Weights of a small GPT-style language model, trained from scratch on English Wikipedia: vocabulary 8192, a variant of Muon for these matrices.
MLP neurons of a small language model. Each row is named by its layer, matrix (up: input weights) and neuron, and shows model dimensions 448-575. Each number is 500 + 50 x the weight over its row's rms, rounded and kept within 0 to 999. Numbers have three digits each.
A block is one neuron, or neurons of one layer that tend to fire together. Before each block is what it responds to, as a language model described it from the Wikipedia text at the highest values.

Description: Mid-number digit pieces
L6.up1270:474419487543489516630470405509587370453386579505486425560334493358464496467495513514518457506473523438520456417498447466590458547498493542441625464466488505339500589531519396528610500504407477550548502473479442501566552486551578535457453523458583486504440496555508591498463588469472481528552458496534521450491494478563430580538449558468482494499521509548510515507465494450435522539534

Description: Mid-word fragments, table dashes
L6.up861:503568492459461475506492507529526466440533502527566443466628492475517533450449472458481587410572489487418517410457518478547457482531540516422474481476503440558502495524423508521437505481468504550522418577495477562403411495588484443482522497388504493528460485476462538500480523435545520417480488613485383527466511515449431423608495503443460531513459451471486536463574572455522500464495

Description: Mid-word vowel fragments
L4.up100:495455526462553488474509507513493447490491580572565518490470547543472531481493492452425482511500484510463525454469574569505510560500462460532511469557507535536470388458509583521618438531491547561560566453440470497476545473502462499396453465514605548517461669439436501459372501479588423538514474483503553454468507525548471465594487479459560441492511448483409485439451409581480443507501
L4.up140:549449575410560524515395459452532575453430545435495505527497457432426528610502578492513401503594514544446434433521601469425522500379555482484528550429558416463479602590553560465443427517400534498534481550452421507488541488488418503497522523438542449458444500459493503508506537467512538448509504435522540429496546462453450499493497549503476496537474426544493465504539537549502435386515
L4.up310:480471391514431536449537478516534493562535528530612472514461525389478516511423530445477511473496524540473438448445505495614450444489529486497555550490452438405426484582469595562531528540461539467592470517381547476465511488488503410437519592521454480501474535447494469463505470593475469398551546475410431394513476503627482450516560429478462549501547456476517465425522485493526511554553
L4.up487:490555524574525458454507472618519515484531455493485544447496574587456500548485467555422612481464374483543564494508491394441531576439478502449556473502548437508497544485421534514495514475556476490455524465425489618572556470523430520485452534493578459575472484458402564437503502553460463560486473502532507478439538540524419464533460529552466506465510452565552556428485429525517518490455
L4.up779:489491501464560455490467482524449484520586579498416558535595491467461538531467518399536511475546454438513528428523570538422574603471503536500574438466566511506535483465470418470556529561533469464520520503398477438499528482500454461514494411556576497553489514413487486595555419463476447458510511480442555393353483469468492407456465452469560426494481488464441446497544437554388461530554
L4.up1385:505511490522531455441443487458569481453545471492479523514505556458537512470533463490565478594577396395537487412594438423612437491573556396561500514512495450528601508467496494511517479460523400592456432394440493418454512385459536417457508474518490428478433581500530511493455447536567429515386574508389520490549543519503515445520452503524483525542483492474562541437479464521542461524453
L4.up1501:555535531464500484476507463487496464567447503437391489492482495442493387568472364486477526561535452460464390458507459563547392447435523529500473536542546488382590533446460450459563497353526447564486449491541419487487451430552522445438475550430543581510491613507500501496480589469522500418483481519563498558587450512357588459458525487491465505583476458498465574496454496359426527507512
L4.up2134:540599445501465523554472463559428458419514492486547565528534472406618558516472474463484482536526519507501350493556537531467550478563628465615567536448579532456513499405454537482430524543541527456589493468464477471497509551553530396473381596497587513484403521491551528551460516428562506518527529519469570493480414583554459506567557503484448464462498469557429485439427476481377550516448

Description: Section boundary markers
L3.up337:460490476538544508537441512545445479516432542477502579574518521553479496570463472426480481471493495504471456520609463545484482499478387419539445482464490510568443479565499450471524468462430546579567452457475468528540511459526581436427599503552533501514462435402477591457431482395522472540428470590453428536513508528446458485539468472539455568506362546551459491464521491545563521443462
L3.up1110:495493524551474493580511473500523488449518490417511577504516600513531413435535502364494514480596543467533412513537495632549477483442505530574486414492598565462525537549500447560495482538573503532541516443492468438518510534449496404430537518516544436457505499409522494471527485380488485555532416534584409466488582483558487536542453495535494417484473497517466507535534522544548442449542
L3.up1382:473497561526495498496450508510418467561550472444489525584551532582466520541520500470499483448377427497433393466576511483468485610521509466585448459576541478541484485522488494495525561570406507526542457445546501628564507484497528449528631478502467490433505433516502516438470474399413461485467570578507424518465533478526507473533509450524427541555448519525416558488519569462511516489500
L3.up1418:498445548489547466549416513534419519527474492428542508541535585492482557558461395463543502567536451487518415564541514490537429384467469409586473516511541538499533488579559512502545478521477475520480483455429503508508556465503561515463554522519519452370465432439522531452427522475490508529468432604475381519491482540462493544551519470543487537457429475504451537510484520535501491468503
L3.up1570:481478501448549542487471574498451431598372498487551440572601519540458490555493486433481463433482474486506412552571547497444433543521435424588470424532523459535459491522550462456517488481460514483574433486444484544511477466501648418471613483502550499458509455425535577464449432365482539525449481591459431495465531519450441507570501402502428524533444564573400504464494498444504504469516
L3.up1723:522559425576649464527474472479512461487392437501427497444481494533488537528480483543536530563465441407608503530502540488471523416395521536608497478459466460439522478441563419580560449469499531528568548571521540429450528534544414420564554513511524543496493439385418501530530472513538420506546492453451505449464452517632486444524470477533545479530423479539501499493536425527465482447409
L3.up1852:475489510446561535475451580504443449576374485475544458567564510541455481544481479425489453478468466477499408540586532491453433547505445440596445432547513494541453502527564473464546477481430514486590416484456476567488489460480635418470607497516575506444479424412530578466449428375494517520461465605470403503487526521450448498540520418507456510528431557578403503481505513439508497471527
L3.up1876:486475526439562541473439542504448455550396484459543483570547504524429492544489471430513475473456470452502400518578515481475424544485439442577461440547523508545460493550588470488531472478456524502592437480457476545466480463472622407483617515547573495408472423426517537467448420374497498529466456629471372502488524520456475494527558412533444506520431570570403500490495504447505480473529

Description: Mid-word fragments and apostrophes
L6.up1555:484511493509423527478570535499500402452472535494438638549455490425459499449551504534481429568526522473461575472602509472514495563534497532508504520480469498557510534618511437508456553463473545500448497454477536510466444526435457519566564514398422497497516516547621518467538569456472528502515530460523476532514520511508552496489596515540421565477426520516532590489579514480484432547418

Description: Word-completing fragment after split
L3.up47:537557397376499448573505506543550530487410544510482542580354408501541413533533464497486480498434479578517463505589519490438523457503503474489504610496530499569532455362512538501551486510553533426443479459574463488536529522505529440457577461440501476491615407476579538476476535470446498419603479639462482546519538529493491485461393543498451570498451477488525552489525498555420459432488
L3.up213:542563493440504601437484501512554488576457481452433430605509552482471471514525526549431495546519465586443429557418511461460623451470528468455455554543532543558551553477523447536500500390622515446556463511509522435558478504419527324551518501404543567548558430413513462510533567514456523409444523557450482533570465494496560571508482532536557622602505532443524392453460500512487519497485
L3.up448:480527495442537485539501480518457529509579501454536517511482507600508456560520509489507434408428473457542522468405468459430573449505472502499472442531543518531444454511585572541607582575504549566523552493536394466455501509562502392455434424391488431450462478460455449464459489493603508556476548552475466479521503482514526456405459494560528522535544525556445561456528507420426512515447
L3.up991:521487542517563485514360575511514579495580542444533458501565450536518567538590532517436483521445541555503497489558570499499455438528520460488414471534525505489512485481479654523428540533613439391352493478492461567473586501521541503536509506488548378515495456488595480384510463541484429502492451540434503604544499565512401553551514445539425495475513483471566507502523606456503439436458
L3.up1048:580454455454549511528528460472461475496430595600556426478442414548505439508505537550555511450488446601533445455585444444470484524477479607500491442503454432492570514413496608462502459455473476498499504535531532489552552452539489492490537506463448484538503524488502464546454428543461431516490476527546460464579500476527590506464585518503558498478549473436576504452563465525508406482514
L3.up1581:491450531494486563598555385569520550468496510459495448470563507508445477563497538473492490475553489499488568486465587471533544477519493486522590504474478505473473566481507463434628559444423464454552479469514557426485461509557507404453516536376469445598550567482420512525479531407476500510567482587492443528648436544472484530538408510450548573482515567461525430466516530573463573440437
L3.up2076:434540493410587539480512480513578572611505438455468587429491549517494462572464496500359552520418546422492440413482545606500536470620587438350499438494447475645486500394496518530461625507512492528473469513560492462459510522511568462463581430472478477549414461571547524384497576442501552448427421521561474549590455434485517572479513471538503523469504539498462559465467446518450451507582
L3.up2175:537542499557545524535495475509386605529468448497478550471502521482582468468480511513553449514613554467467504456486499403376435608370495584494415546514484468472450473470449522570535633447566447492464469467582436548422537501457578494480553490505551432542385572568510417431544476548431474482526564524422419466572544481372479552623402503496537555534514494436512459441432468514499460452473

Description: Sentence and phrase boundaries
L6.up576:493506479412521522432466455483559388547425438514504459521543427453593516509512476494511448460486501478464488555438425491484451479482395490439496515477438504405483413499450541349412465474403504394547445524576503492432542485484491516392496407381569483459488432472520459530596550481569538431417453604467557463487499412548495439457513545575577566560521475499406440483470423474455457558431

Description: Mid-word subword fragments
L3.up14:547445428522445550537540467596454464550344514498413506498530474507444515520505417589467439581493458569477497503566539485490500480518463546451485623475498461493497458438424493497396537484554501437445521428516511527453471432495413537425581438512517442435509481521435510616482479484456566490490437521504529524572573536455544502558512489519482556445533533484457444507515385443564513564459
L3.up454:502447514465501527555511454548537620451450576489502627438574528485533501522483561476552481540492576504444607504568518548486486537483444546498555466552433479574469498496476490490545433492441499442550605512566573474520428483468462543521508539417564556409413492560565514398470580504527446531572451612509487442504457437552516533560495501529516539469532394464483525481565452496496552489409
L3.up526:537475545518431537528468467508560473480635436554475451551519442511469507479512469512500493396534410492492481500373487528580612421493513531464467410477599479467514485566443465572601494416458498512524501520623499508500547481545414378404480527442513543502466534652443446518501546566460422490552445509440474509474504540419445454503468480546483570488357563526481587477544411433519595426575
L3.up1237:487572527466586459525566547508489428507531443427509545533497438481419540532486474469495479513540533430464430471585398508491462498414507474521517516526448541490585511476529555496492407401563484585503421469493460501458595505530476426490447526518515423625471534515442533483410600508483467465532496490526372583511522439594521433500471574517521492613428451447535489475527584529468492541591
L3.up1286:525481504518534511485553524499612510436525436406513533515429517485550423445518462515587490450495490452445496440504422476501484570461498559460538473513431458520481457428503523524513447458565450476485496569494469503620547583533532469530424513522477539456415559450569442518481525570552461519608495534521459542444527599466559448558454431444561467566532429451538512622478597563488501561496
L3.up1403:499508535524499576476447494495519530531473523477429467478522550478490485527491440508525496456510511526491557473652476514512490520555508484478476460416451547581477592530465523476554458492466525549413451414553516488560458452437483521546500456358523498483429454422603476543527605480494467546404507417465510568474442481528561477497545433513538603464514529382521551480559486567449529524508
L3.up1453:478474576439470485457491524538561504532540395562462437528530497505578512465551542403379511460429490418466476513417552444437473445442541545523482510449594532444548458488463485492486467595522494481462537520485466515497527534510408474576469439494534532443430509527541412533537543472483372515417462552434454540476491518515425441395507536394474457484503486407495457498459513630517594506524
L3.up1641:446489538478570511434485474565511543485529540536466574556557437398641441505457520471494578507589506430449527443412545468560462477459530485499386475545543526559506441445508508488489520484524417538504403481444484468453510516518549599519529473466469525499426524549437466530433561510523505336473483552458399538469483489522479499525501559600593424538505515492477476556494514479543480435514

Description: Mid-word subword fragments
L4.up258:469487474555540519483547569420536516552501474485530521441523521505568568479526468486510512596520416598404409553503526499579546504541524552557537554584480433422521489511496520493548547533548435530525555462528508592478479498444540486380460504474460524498371558465417528549453547481521451536570469540554518533542578567579584481466502445544491550603510568512550504501591448543540503460413
L4.up320:478569509523541458488498502423555467487580500505520466456440471473435458480522443536537490543579567502416430481498525554487479513450405510547512537529535466499429502531594467480440543450482436398448464328504527479547430521468589488466501467465405430541508546565538507552505472522350458460574514506425510562502424505506596462543520528449479582553476548501481542526583485550522465562595
L4.up362:646444543488416483515495499441520499474511581489482474525546479507507593446499533471483485398449409430405480467559506564527534495500457465518472506611526510536492491458452559517568544504413541487512532594414503502432529471465561505553444527470559456423497502584506525485468490559460455469632502461432417564474592516392509539481511468486546582515533541471460440621539547489543514574545
L4.up538:513524560562540426517525540541417486470524530437484489518493538574424533477614520556525497541538464551440470499590509518501529512500513508490542450527543576480574543415509488417459511416556414486534485623496431437489485462537524399526475517541462435500506567532424461554452496574574390431433409469485601519510485498506532521522608588436511452536503417475529550462505536492524502507443
L4.up1292:522482507490603562477532471590453443535529471551500460449529556552467488512531453526540501492423488523470520403558520514503544473637456467513519529490399528431445678559564492497481564459434507464553510513494528560518550536511453442515523438445481467585532466645437602559418593465546529513502531519519460488526487545513564492507468518486572489414508529557429491415469569420511474491583
L4.up1315:493447546451513558462535474596600436523494486498506562433473520449547418441551505534491487497473547597510559599447403460507531526544492477566554522558534515561509430519481394585573571487427514468536489512457559545553576434536602532493520473494513638499420512437542520544428488518446467490560471430462530507503455505431538508420499479490418499502481585503456355462411586480455429490490
L4.up1862:590450410485431563378492528479425580590493606548549495540462441527545557511508469557462410530604528462491451579466557512544452541580518527465554517502500593511497449477513445443425502518516399478485468493452524543534481596469606500463431541456580370476495476534453570492548513496485425481505537466551517579515523444510549535477575544514430494539453407474485535517534476580472489536459
L4.up2162:484576559590487476485500510391514499402530558517532547395522492531473499501507449534508532500600491382482418523403521485546501585522504384565638482497502545463535545528546524603520561540402494524517513497549485424533520495569534552478474514439522522505477474450450550572499453442623441540477485593469531464569493548489547413527599535606441620528593513415499539470521522354533579477448

Description: Adjective-completing word pieces
L4.up98:449406504509550501445528438500364469465578428426499417459593455485602510491485520517357395575512536542528518437506530401481466524463446520466410584478522512520552428423411591514497521530575631500532541461500512593498544481564494519593466521436526499521493443461510453492558556464513454492495555529504587487481465549498488496448551580521496526541581436437566504517393460509572534373506
L4.up248:519584544529455509500447533417471475624410482532557489424509601581516509459488465514480440456418482515495493491503506573509489444410520561502526482542463549453536565521399605580428463513545577401444541505481529473440500454497448569522421505542552426479496446482512487509464491535549416505529493557537469479559491573510477464526524437553466518550514512515625514549434497489483443517478
L4.up607:579521453657521467540455560438402523574539394533555477503564497418554555470575478483515499479522510518585503454496487462608558504528513441508584582497474425426486471539516562452494462457480395422569459475387494361505450556464515443481430419439521472516537481490428429562486466500524524535471508543539471464526531578469431450473538491403509555523520488505481535522513543528494499481463
L4.up859:507459550440575464546492445507602511587544540534519473432410569455597480481548616526474495490427373515549527484563518382554544468538486479568490516477485467554533462524495516553557585491489510505484566543319561534513528523495488527511508407527550460493538498575408586456560475567536492461577537405423515479534473426519546470565427468466500558487544546395476469385479544594487446487537
L4.up1009:582478536480496567441503560571475493546516471462538590531484482405510537505544461541496674545462441504552531486500463512511521480463495483454471536490594519420495516510497580547462478516504515464518425636455471514496468548468400443501627518476597503512559471614509457612465555514524568494464532545549543543475485579431528463502573474486481500499555512485527497494564420530507466469541
L4.up1195:526469475456477443518514554463599618553560514503494517490548500495434463478490468550532446494459520472379510496504460494458578473446484582451470560562476551501453557493472592575522449504437489450538497536517537542463511528480510589442468477458536462413510497493404481492352502544585493489500494517574503462485434475502478445471465516499616543468524514465549576407450589549616566525496
L4.up1407:497510508428586476516550434513522468599473509501528471430468537413528512436503521488454467404477493473521453458531451570542449418545554514492485536510540447485534526457522471466544591469485434467541518532471499548535515443516473579579512422547614470461526449493487545446459451566523507452467450569531499558445508530612540477455498557569564500547419476528479488504581472537476571558540
L4.up1566:511477571487505478514496561471514473539459442556487453478523552530452480494478553549512429530440452477628452463557469469516499467405490572496540424520521573435573536514453514510494524442489501449496484514480475533474416529490475624572472458531530415500459472547510456506361463441585516444542518517485500531520464527577515530427436456558469569438590537445517558473493466525554477498372

Description: Second piece after short stems
L3.up547:586551492522447502494569547541578473445469509520488525491564458464507553497457544441484439463468539532487570449501454491528550425464484532462389614475501434442523498540487505489563540498541537561553473511456544399529450527468472511467507511435571490544469467446498501562452516470519537583550379557533430588530392454550441407529542478578589407533505486445513546498444472428628526380525
L3.up709:398482511289524386472526557515529531506461513560612478529535592477601490558539625595493479471511503385408468515517478573501467530547417518544509579513509440554444541389466577396582433481552478431474439531425536495499460514559535511476468512484634574581433522487513418527434466416505486552569554497538496431482505496494486439612482485421513410486459544479558539465420495498531510536546
L3.up848:463586502463390509568448459567518443537502510523516539545524534479527540395559551454501513515528401398517476558503453482461499607529490421499563514465588507467579495478429522571507510495492496457461472544479492541464520487491537492554509436563570470478491536559439485540499486419550484436544516621444497478486515469449469501523516466480450373547566482502486442531535571541406582519417
L3.up1108:463559482561543459509566543469513526502507542526594566543508459478459551433585401409459420554541398447472516463510569552560565589506438530514525471506515482490564453457499537578478499446456497534537470379482551422492575535498465412448538486487566487593395522520429416475422540505486523546430456547439442486583500475566487531479428555463452531569530488514438472460517535447452507516440
L3.up1429:502576522580533555560431461536493458469362444516477516505569523466543547471501516556539534428454625516524491591474537602546408442415538507555456566554516469468510561570530550463594486507541474505507539549485450567479416455456567465493449584441450552484464466428472511486463526458574502454490570485467598488542506507494563553501534439521445504502456443554480458560539640451534438523532
L3.up1599:448540524440482509399607462514459518429497482493513517635533557486507586461560488418459464444482509464604562415496470481518501510540510543457461547486500544545528442391474538539491547411593483522369439516456485414515604485516585431465544513491485537551501566516496438482546538443516486547481526462554433472521474505538465521397434559423496463556467473517534574504606484407538464500559
L3.up1790:592563502548402542507473463472460408412508533366541456441521434450535507502477451468510590507526465447510488463537497523543545522390540477487480574568575532555496481523506481536523466510553485470530524553456503552546486497519526455461559500447523507521500497466508456432490443542345495488525480544462460486482567492646432492573504554475522426529418428495552578513533487564586498533523
L3.up1890:506489534477433469448536493564498512499465448519477489581483566470597508511504581482330418530470418466490509500459500548564471521416544467452585550549491566546448551473463494493615413435545508548438479482543520483503451537501486451485459502385514504551496545562536547510524497439445607576449483604458541611550543503561606500483554508488460542472511571525499436516518626464556523544453

Description: Section heading start
L4.up83:452498515534630495446445551547467393518411540509564464589531460534504515583554474470485410505466448525465443485546549519413431553510439444603477505519490481560544540522593482454655552482480594490532493547495461513500532469496585464529613494502569490503487466387467511434397442427480441553425372540454392544415513558493488495548578424482466484526529605576444502503504472473499499519504
L4.up247:523479540570645473463450521606502452552464508495554483561522541494483476557565468510542405463548459480499453518475550458411388496530505504612428442513520552600511458525532512425487544513452507483561485545545419587506521470569506535519566494470578544465435473440472547458442478428496478528478387549448361537491550606507450508446538464510422480557560589500512514512495551498454478519488
L4.up775:539487554455346478448457452593452305461487537528520403462474576539507476563559527514521477474495457468451469545447470599445472463507450415537548532576450498485437429613461441430550432441585488457508549560515513512408404550471554488496519452454535458536494509529493499470438381516490455486481519501460433564454472491525539513549606422571555477421393469491444407459509500528508515483482
L4.up918:507507526530620513433464532580490448509450596509583475585516494552534518573527451459512409489488474527421432481514535554447410501504406457631492522495527498544574534516569456434563570489459554533554498564542482517509531507498532452494566526486575517492458464392507509443442455440471457556410362531482361518451563549450483514509579453497446505517531581578466502515495474509504496551484
L4.up1258:472468467535566457457467496488411524545531567455620397519573582493545426502496582587486381550448520463522489459554483559479480573517516591526384449532519501565542456457456397522541545481434506424487540486474531515459407512438475465530522411504478457528458460500456512550444497509512475521404478500510418495520442524449458610439428567544524507535475470529474524485449460587523504600507
L4.up1363:441396581578579433521502487511540529541450514444578542594523537579501498600610509495555428533521496476489521572472534512471431604494531479603549460516470522509455489515568411480549514599502538574458599612486515532542520515468496530565539622421518529598563510531505546539507473585489532511443528583599506487509544566556443607491561529478505519553448581607461479588543523477476487578515
L4.up1401:550520540497597482476475580554516543490516527505574448617487569484533450543515451524433405521489542574458482534559492561512407626559453445608492557560564436544604480482518556427541567485433500512540551485579494544479542447513517554453559534483602502501451469480575510455498472442472474632462468491560428445477588487535508585506498478440491500523494497557494462488515460486459541540509
L4.up1702:437470506540592516470486460538515487564341577458571466495560464564544551588525496490464441517517466549506436475485529566410461517553416482621490468477508562546496520499608468512747519479451534520565445545492541519492558503479621502532640488562563506543504458441544554491474434481426476468493372472428493501396570548446501469556590467425514476512579537510466499504470537469466478519581